config.toml
n_kv_head = 1
head_dim = 128
norm = "rmsnorm"
norm_place = "pre"
norm_eps = 1e-05
qk_norm = false
attn_scale = 0.0884
tie_embeddings = true
dataset = "wikipedia_en"
MLP neurons of a small language model. Each row is named by its layer, matrix (gate and up: input weights) and neuron, and shows model dimensions 256-383. Each number is 500 + 25 x the weight over its row's rms, rounded and kept within 0 to 999. Numbers have three digits each. A neuron's up and down rows have the sign that makes its largest values positive.
A block is one neuron, or neurons of one layer that tend to fire together. Before each block is what it responds to, as a language model described it from the Wikipedia text at the highest values.

Odd word-split fragments
L6.gate202:512493509506532532528517493511486508510505528520504494517509458515501455484501491504499498500499519474496463482463517448534471505495512493455498524500485513549485442518486491496495506495476525533526483494483486491486503454490503502484488484507535505525547515482499545498513501511495454505473485496541518465494511538505527468494465494502475517513494427522517531545572475489491506542553
L6.up202:497508441475485497521459505534512498504521479534521507513497499495502517501503476511481500511496517490473514470501529539487511485522517501517540481507533490493516492511503536485508507521527484506498447510501506479479467533527480499520485498503481501481475487522504486463527484515525493497539499484516523520468528491515491492494476474547520497492493478514516533471507453499501487544483
L6.gate435:538542530536453531491544499514511482475496496483503492538512467486489514528527511472472478487514512470545524530512440477523500558536516499534514533534494539505497505448512521494507481507527467475477484510529469494487474504538465546480486504501496492498519503499510477478520487520485487511470544504526533537468528513512506493544505491468505546468501517466506474492558505487494502506504
L6.up435:478476522482511522544485504472486497426511507507519468467471544512502502488516508467527533514493520510489488527528456466512540533474528481489523479505444517507485520513537519508500544497512514487524500539465527486507517530520518503500477462513516498480517480517527533518496491504479502507509507467518508512514524483507494434509450528469504545468504492521508510494544480511514505512436
L6.gate623:548514489513465526509540497462521541502542544535489481473521495521482522503520536539502534488484481488489501499463551486540549487526528526542499480487507492509488532520482523504518522523529503475508493486504467485535494519480489456488438461514483489498472504475477494530525538508454538511507507468506479473461488525481493514512529505528504555489482481476483493513505490510468503510499
L6.up623:531514464505462490536490457478495487443474503529533511508504467503501497484498496490476471534502495480538487506469515498475509431531528500504494445497515504492490511484481510513517494498476478499466505461516483518480482479503509487524539507524487445509492510478450486522485479474493542493489472501476497508492482543489574496494501472487481494516528499449502493484520505526519508524515
L6.gate659:471514515483513520533542483499521496495487495496486505451503513538453489544489514461521481530457505446519491516531514546481498540498489501567441496524454492521525482508506540462462462502499455503524511485489480484522537480447529523555517547499498536509521450475516512492514488462468475491506527473509504507488519463542523485513459496473493499487535513500553487510528495499509498479523
L6.up659:442458536541472497516495519487506536524434495545508475538505498523474512512503495465513459511512471478515541518495471558437539528475464521502486503520540521472525514531532489543487486476512511514503479504463491514516475529499525544528466521509482484502501458571493506471504506540486498501485469503522507444459550489526500472529514496475516493515514496492523520524485542488444466476478

Word-initial f/F fragments
L11.gate270:486490500476514479514542546499510525510528495537479520503496494489474548500488531482518542491544493468547535522495536489491473536511453496489473474504481480509519527510549475480520478529478489524440490538491444473473490491486462519488508473483442486498492536529487526506495502478484508508526503510519509514494500488508507513480537494539489482487546532498489503516527504453485504520476
L11.up270:498492501519515468497482507524497519487467516499442494483440474506539519472515428519446562462491481487480488467488485509473504521484487469532509531485520504508546514498475494504455532509524492453490493480408515481474501520504529494534541479473488472502519525505472514489544468491510483472494521474522472525472568513503502506512513498502503517519487432500509496497489480520521516536508
L11.gate423:489499521539491556519493538549510463483541457508482482492487488446459504499493463525485494508495499499546474476527497496502517457486497453492511488528529498479517525522495465498482476493478505540478490514503436468475523491473517473495514474483499482490532473498499491508520492512504479494507478507524547518495452494527490514489498476537514476486486508497492477465490524524476459489521
L11.up423:511508475487592512505480531475510484537541531519521488512498481534455531547488517518473504522514495443524520505479490516501511493488481508518499466510506454536525515508467503460476525536538526492483501477480497489489506455492452494513550478446501518524507507501498525484506498543498523486495476496516521487515470471475541525485517542545511465488496501506490463427487483482498508537499

Word-completing fragments, mostly months
L6.gate89:476433524507505507542573533541553531483480485506490509469509524520480509493473487471514488511484486491512513474535486505496485475468490449527541549469513489478515524486502467498485459519490493533503537498496496513465513514508575487509479498450456531492539444480459500460489511488477506533513506531478486533495499504478495531544523529484487535503519519534513502487490519485476530491500
L6.up89:536474496543478534490535523528509462489491531516529469518510519552488436521501490430499468447476496466510479490531500495496459551524488506537527490520484451493516471461473509487485499519481500546440477523495479499475492526482528514513450504525489481500515489474526484520528495519530508503525492505515508531486488501522516535541492488454504581522532509480499479501496517488521491500561
L6.gate178:501456552492498518526501464523488510500469514502515478491533495498528468514500497477491478546494488464508495499514517526473465505473491517519513530469536538473513531522472475487486514502513528518516518516490461524487467498490540438501440455517517511520519536487545531514536491481521475490551490547501552499564496534486523560475519491464491490482492503504519449463498531499459490482530
L6.up178:480489446419522498496506479495474429481475489487487507475519565448555494551532466511516501513544526457490485512467480531480528501516518487518505532497502486504512461433515541510509519522475470478479493513473518521514516503518540509494513509457473510525497489521463456534512471503494484539453467538521486496520495514460469474501521509504475498514529510470504468489502497499515507494467
L6.gate871:502452524549491522474507525525453539475504469526544527502481487457453504491513531511494487476475543504512520555526468542495506496506505454502452534509504510524504471475481470519490510447496505505493505498492524530473482502467508516480490480520517502477511531486448526516505479493535504519529515463491508512468484496496486493468523482464524534549524499540495497490497474506565498553474
L6.up871:506530454572495516500503536497529486485513469506532476504475533515480502459478501518486506496511497514542495452525462443506477499476458531506484512504510447528517489455520464486498527531545486474481451519548494504477499533534463463496503521501522525483482514487473477486511508510448539494524500526517485477487490496519467498501493451490499476535494514497467507514486492527514504473468
L6.gate938:484473485528506488521473492555482473498518468480505497477487473482471489504461471514477516496484505519480499477501529520527494470485478460480490524478467470489451523496487466506505510512531504480482515498457490510489496421481501541499505563508503497486499484500496506549506481488535481517506532518489510522498557538476462498498470498490525516495535536533504486488531503513473502498491
L6.up938:516468503496495506485520502500515485519496574530485488472483520527522509522505493515475482537496500548486538484503569512521484508531488500541507549490524473478447525501464499546481534480517515464519505515496517529459484502466504567523475503457490494503497475488543509528505554533489506513531514509495507498485532512465494505460468514525486483488491522484498448491483482485465476464526

Verb stems and suffixes
L8.gate438:457525508492472528524514502501483495522486489506488489525472478530471470517496486502518484525456494431505465558533505484533471482495524502475514471458477523486397474506476489509505498503516464453470517502456465487500509484481522501504497527452478470519494437484484506521523510457487494488488497515463494505498462537498487492493498450506486532494501483475480506460489483511544491488494
L8.up438:493518504519503484521511505544478502495465544472511520500520496530502493538462494502514521505433443479483458502509526503466486461557500502502483491514499507480468464479487496506474483494471453482486493469487523552447507475479426518504539472509495530506510464478539500526504460525498525481459520497521480497422463509511516426504541513481535506487518471500535520458468511573506492497509
L8.gate487:547519477542520538519556554500474475468483569515467442513478486486434490465518469537523501522536542490512528478533478511466523468525511516482501477505518508553491488531517488535474492500460503536445483475493508478467511511469490548510516551530509487492499511529497472508505473490501471448471484505528510478497464497523486514479503492526531552511522518531485498461526476518502502498493
L8.up487:476481517508474442467487483539547453529523535512506454518505490560500499523458579513477517516501524541467456446478505511508507522498497484506521512478475496493466524478492517510481514474518499533464538498509509516515500499528494518556492522527471490493452519519496456559498499558505468494536527523485510538536497513513476510522476545513500528508511531509496508463521534500511505526493
L8.gate551:499492560491510485519554466568460484487508544490503494506470444491507507508507495482479485533513536510483514484501511514489520495489462506501518483560473489526478497532506524517490464493514504477455510496521514518490516468433499497541483536518484497489490464475510528457496532487489443481465523500512512508495477471465486495481491513475537477564513512487503439510553502504508528523482
L8.up551:467526500501460534475522493454573486508490500479499517509519497523440470523516493525525470503495415485525517522523519515476475494498479494511500491478497476534478503509527469500495494493503477531510513487487544463544487534542552469471492479453503479464512481494503516511501458473487497482532491494503572522484457516515502510481508507529516527476533486498474508487517506539528530493480
L8.gate629:526504517467491493459532513489488495506536503497481509496506498541511507505467514508534524446509460474488489505425465501506502485495518474495545482521448503443495492487513504512516497501501500552529529443518501485495494526506519507477483498448529482523513496525511518523485524560495469491522529483503530534528490502464560555510525473487493482496506490456501480497466492533538495517529
L8.up629:534488548483507523506528511504522524533473506525510451432468492512515492454471490536504560472515488475488472480488473541500489489460509432498512553495497470475492515448473474514515491456518521489498552564519500443500472528548465520500498519470494485443478501487490511481491520504502483521489456504512529503510478508495485506504545457479492488460511491519535462522500531522523486451487
L8.gate665:486458511524474508516478470519465501536498509532488514529499502514470486509499520558521531462529487485487461540492505514489466467527510463498468476529508487498543476480499490498474486465461491521485496523465449474524492485477486501489534505497463515516445499542461534524515554502458483521535513465480507531520483526553474508495480525485506521484480483498488483512527485527512519470444
L8.up665:488470468484519524505517497494489543511498539504496483470469466498506485503473451512504518537479475518496524536500467506497512501488509471514513514482515520496502467418498485508533512496484516539513472480468523540530488455501462548507509481462516515522552510473440545483493463516484469479499517508469525474452515524480461495518511476530514513516514497513499476529483520476494468472466
L8.gate730:496444492506452525499515465538520443483461468534530488501530493503494495549467494499520498513476528495480512508502458501476495539487473457519494503499544521507496527480498512529466512468470493514501505517505518489541519519485532502475495469531489512467468501534481511494545482482492461447527479539470456498530513503519492568476480511526455522475537476483517505493501515536469477504476
L8.up730:512495509483435525511540492504512514502512556535448533511472503515501507473501468492524536509479512437498516476496491489479528450512486492457491512532482468508478503447492496521498500534481499488491533536508516523493502469549495490519501474498481483526459493563509539533508437550506508480491483479436487471529542543508507503454489500501507533453509483537515509452497464526517498491464
L8.gate829:516530512509542518502538524517527451494489505500495505530506491504515473482533539494484494517533498465509485476505526494516485532515506518552517483514541524459509495414565504519561521481511494544458524494489529443466510544514517487523480524479451522482507506556502511504486514464496519508507497470514470481516491464509487520480504481516507502497505517499526483511547471497533510494463
L8.up829:489538538518450536468475485527522512498511517514494481520548498557529494513542466501476480478504486560494507496500474515499495551509471532499506503494490544509541493496490506530479504482526488501497477501528554546477524481449510525501514474514506482515490521496481533517544440502535475517438497522449471497555522484467504497474443487489472507505551509509506484518511484482460524502471
L8.gate957:542506533496511519487484488526496484483505517510507494518517436495469495484489479545514502492497507502491477457506488501498519523500483488498473495495474508462487470410520508459543534534508460489485512520505514520476508512527478489477486506526488482515471545521511511501535470474542464492508490463445549490479530529503499513497507507506480471486482505440506488514481505521476490492504
L8.up957:535465467478492494463523503520514451495539493522514508508521501459465463494494475523461515454489475483507537463504510476516489535498506467491494485498526540467522511488495509510499533460480532429513515511550503525509518535479482566480460484559516516487521515522489525508517486513499500515475492481494474519475482529498481523486487487465460476456474508490482439470470469499466530487543

Predicate word endings
L11.gate476:476485486491486518522534487522490476496483475548515571466516505507445469506503505496517521520505489481478466524514480500504488518489513490530499472532540463475480506446497541523565524527519521523489496462538520535499497458471503492466525526455494497505477466481446498555475464519504488507521559541529504484545486506502500491505500450494519496536514500505515453502482494481477497492495
L11.up476:471482496520513539577555515509519455471543462534487518468515489523494486513483454480547489556485480514484444523510485505506502531486494545531509489508490489518536503479456525503530492492498538465527517482509500450494485477536503459472516503450498517504485501511498457503507484508590505496524507491500491493541508500514522519469493470513501536496509494505510439527505494510461500460460
L11.gate1022:487514495516462503494545563503475539517480493522530552514521499521512521516533521501458468504493473506479511467503529528497524496529496529493496487550520508496462485471516446496503508517501548456487467501467501500538476480482496520463502485468498512500514499475478484541527541503554524516540562508509514505535529459485492554449525506471507505501512483495512524549545535496538505509500
L11.up1022:512514477442525472500509473497481520470473515484512528524483489498516498503468457508523523507510492525490499566503526473481541495538498492507501483424565492471487474484497492534538550496533538488530502482521536533521463494519525488532526504494500552528464478513541565511533509497512474515474519484508517489545496469485494504492510502484512492501516525521491506468487501539457511521519

Possessive apostrophe and naming words
L8.gate412:485470501530484540491484463533506491504500506500507497494518525524501501520483495514485478512464522484468488506485480457467441547488498477511524491551505509509517588509499494496511487466478473530508504481492522497473533485468531473509519489514497498535498534511508519490503529483486503519534508527526453536515455485468496488478519471507514478462474501548486497485475472520498461504518
L8.up412:519474517530533567544475510530486525526465514493476505493521526468489492521499478485507519509458505530532501494511514501503523543484515502548485509484452502529474511500527497491522431470456511535487516550509529488517505491507466452520512511521487510498510524502526467572512552514478464514475506514482571503495544484516536482477482522533521508499512517494508522466500515541500479500515
L8.gate562:500504521503550542526477462474496487464477538495538493450462476478478487473514507498497503550515509487549490520519516516449472529523521480453519487508461476482482482499540505536525477480442482513486465572545552499491493523496504492459500504484531515478500489522512528498488512510494494475465491514505507515480525514511496482446535542509513517479527474512498547489482504521538487456506
L8.up562:514490500517486524537519505466476524495453491468517476512490504478496480479498507553453484538482514482502447467511439534468492476452527537490501523510456524544498458500472475466484496497487497495506480467483546556491480522499463531453528518519513526473492494505538507501500478481489501523472483450496484471493536499501465486514558500500527485512432524479485484536506465521523494488484
L8.gate576:493452485519492483527506495502502522508476502507524497459477490533495495503490482504509457518493553505556491488537519509467497478470512459534478500516463481552473495479517503495504528450525557499493483478472533483476480509501491446499471482534498471529486504470553480484483515517530529478487485454509448505485546478515473520514524540486467519498507509476525489488502514467521487493493
L8.up576:478550519515560540485537495497531468513509509500508493486473511487513501491495504499521505529512505499538496500501527506487501534506520506520487497523442495508518475478552490515528492478469526534534543509497467482479485526545483490512546477462506488491498542523455508463498488499526453514494443510507462497545508474519486528490510500528538472524477496523521478536550482512538496538511
L8.gate683:520447487501530508504528494486500524531490428510529457525492449529474491532495479507515488495473497521456489480503469527475472518491450552496496531488519540512430544469473483518545507492547524499520468448483505531475457487516470531549492453490543494514495491484544482496493540466500488542488481487489446496485466530492468534493495531520478543526537553457529473476484500481476562472476
L8.up683:456551500535524503497511522460532509499488500489513495494477477516504470530449529507509519502537504526514530472521474448491460525486516526497548476478525561509535517523484484503499527481539445475461499472460567502531472469480461457515508504499504522501487480464495540472492491543474479516484519530499488509495512505493504518523563478478486510522565548532495513508506483487520498483499
L8.gate742:509485484510506500511500498517504469523484491538514525513502528519507498534498511516510447513484537489479459481511531480484509518492472530478471523516475522518523520516552490485529507533453483518469464492525484534449479471515491471499530480508494430517478482441551492489536491529543491494517535431504478529535512525531517538511520488534513475492500503474540489526518495449519546440477
L8.up742:524506552496488472502509497510522510497513475473519489512461513521475569485504526493504483478459507485499499497466470528476510449521488518490489516434532502493529519477538504513534509510495555490499492542503517508496524457508532484470490579500506515548473496482531532475480507484544537477495535522486497470503508468519462556540516535456531500450497551512460555506526487516530496472489
L8.gate778:521471536508491535528490517505487511487533509530478545450537499494499509476473488481508550457432522498510534510545494537453519518510521494484525538500485493511528500540500495505488476508474457477532479568513455501536521502539481463481511486521504481521490466467521504498532498536498501472535500453502468494520504476487517508552488502477456528525495530605475517473510508492510488502484
L8.up778:495467544513533491514477512478502491475496505524510522533502493501542514511526505464502455524508527552498497495528472474500504495494472508505501517505506493479519436515529483470492494484484509483532527513508503446490514525541511516486485502490576493538514509510557459528501510491529495500495505454516493493496528502516497510488541472504549503537463508510501506491468526492507468505512
L8.gate905:483522537515465498522461508515527492492510523496510510511505453455461553481494441499494501514481483525484483512493488504471497474484514502494495557478532516481512501493490510488548523495496526542495490495544513478484482465449492462455515513495534491492502532489553509500520521513493534500502496449498513473528530511562558479474521510505547513479476519535497528530496548493491530506546
L8.up905:515500499508492521518446494504497467516488532489491477510489432524503527462543453483533529476484405494497499504514551474507517524495482459457529529464535510505510531492468501520554493480482520548511509501543488470452511490530540488507503517527506470469482510514500462456460463504542479509467521507516547490483545524508529501492516485488520535470505507488485539506512558481481515532547
L8.gate933:489446529539525499525524548436533515527455552493504525439490497544474472502485472507518465488503504497528511486521526509462484524527492490520508489497466497494474541419504526517506469501499504499465494514492492487507490560512517479511497468496493517526497528504473508479468507499522471538489474482542464478494506508517481491475477511545518527515486527495486488528461517535511511515546
L8.up933:508473508532502483521505476500535498522507493514487485488483478469489502473524489498478487545533455512491492471524508488480478514511513524473505515525495500515467542468508452517562522491507497511524489543493532516512560516468518487484489512487528513517500481504522483533544537528505499506483501483460494488521503481507533451473510432469516497528470496484497560479463503474498509458516

Apostrophe after names
L11.gate320:541519492483479520503460512491479512467553468488502499451531489501498491483518499512492548494535487492477500529529506498505510518512480529480520526472520493480530496483549509513470485537521512494478471530491526492505487459490466477509492518514482504479475480536489490523527496518501479550483465497522551470443533501490508487513518520507529502511494523528454483471484516495490565477536
L11.up320:529511529540547520500512508485484514488510509504522516551478528507517496487504504539509495466469503518514449508462502525475511503472530510476505534496504520481475484516502477499542451501529505512466477502505514516519532493510525531508484501512502499489486472473495520527494535499512551500498520499446485484495517521490510523499543540529473516491465543527483486494457505515472506513527
L11.gate681:507521511475531514464487478470500522528523456463517501439483499468441490544527498547496437507495473457484541441478505479484545532483547513468478509507522467497509512479501445464527504488490531507500465513517512510461516536478452502488539497519530457504462516475524514492520489482517499488504515455523471503499519477501515483490490480512512509499460522470532499519466509494447505544489
L11.up681:473460493516494456518489455495501554529486530480494521493447515495521510513478461487483522508463469494514519496520531471466498473501434499519500508476519517496430551462509470500475504481548521483512518493475516553502508511446503475508532527528484512506496497460502470483492470470499476559490441480506503483481501467473473559472535489498549486492533526486465547536484488499524502522526

Apostrophes inside words
L6.gate94:512466545489499518504526531492507540484444510476541466477548532532476492497522497510489479510459497511527512486479410512525568511508502486581483503473534463479528501507528478482483455524472498531533462497479508488492505516463464520464506471496512522537539484471498490466538461504496511553506490498496528514558480482455501478514480513497517534469548470525477527513519522501519489466550
L6.up94:469508504509498512472500448535513516487501508474484480504461512452477526540521487513514541531524505479520503516465507483491499504479468496487506513512468494453483499490523507535490484539473517498538497546500508465559436489546485480499483483557490495519441537527488529532453488547513518532467519500534500486468500496481465508514505503507492506503482505500541538525491524509483472497534
L6.gate943:502506443496505475457501478495451512495502507543484444508520491484500506569483455540471466491479518551511496489504554476517515561488505481512494547517497486460467501488538505509502512495469484476488528514520507470532497554530514514518458513503517501498459488485524455497488552508546540486488521508488494502540497479542534540509468499495493469490502484517478518526565495470515496507557
L6.up943:513467524481486468530485478507520491466492507511508436476499483447501513551535487504531465529491457464495508472506455496492492472489512482474497515502486530465462495544530470536508482488527538505513481507540480537521509535510487499501527499512488531458488458489491485502503512489497502538463501512462506449482510475512529500487495546505481525566514513489509513454542531513495529535519
L6.gate951:479517521504458546495469521513449449511527517482527475500465520469569497556472483521559495517524508556482487501537480518526465482503505548520535529504546491508477508469489491501522530503513511507510505479514543531488563485498504531464485480462522491526509464479431522494463509481479487489510471494464458536441509523488552537509479499500517515549525490489492491486491504526484489506495
L6.up951:475444488492490500493534479532512530495551467499507534479495481505530481523494488526516514470500562515514453508473487445474503496530476463491513473454532502456480492525501520485520490503505493505512514505498469517455505478483493486499493494530502496510514522476527480578502517483501496516452498545528488520506516448550530531455600515508523477511519540514531530485474504521487492509501
L6.gate983:479487477540492513538552511497504497518503482498496500530457476504544477533505477520506476515468459519515477498489508543462495521549466556494511462513512503507435483512460493452534511497479501545493498509588492481519468494521545468477490512477532504476463472525507479504509467468532494496508485489489494540514496470493529512539547487490508527476554497534533526466471535522495543508490
L6.up983:470508499522506545530490476486495489522526471498499459470488480465508476539507488526522508506455556481485499473502508464516509534493498518480477532529512509461486493456521508521492509488494489491510499475509557514521480454444496538492523462467547504510481470479501483545487545519471490506473489515467459511494441502493526510490499486550520548481506499543465528508505506449493483498506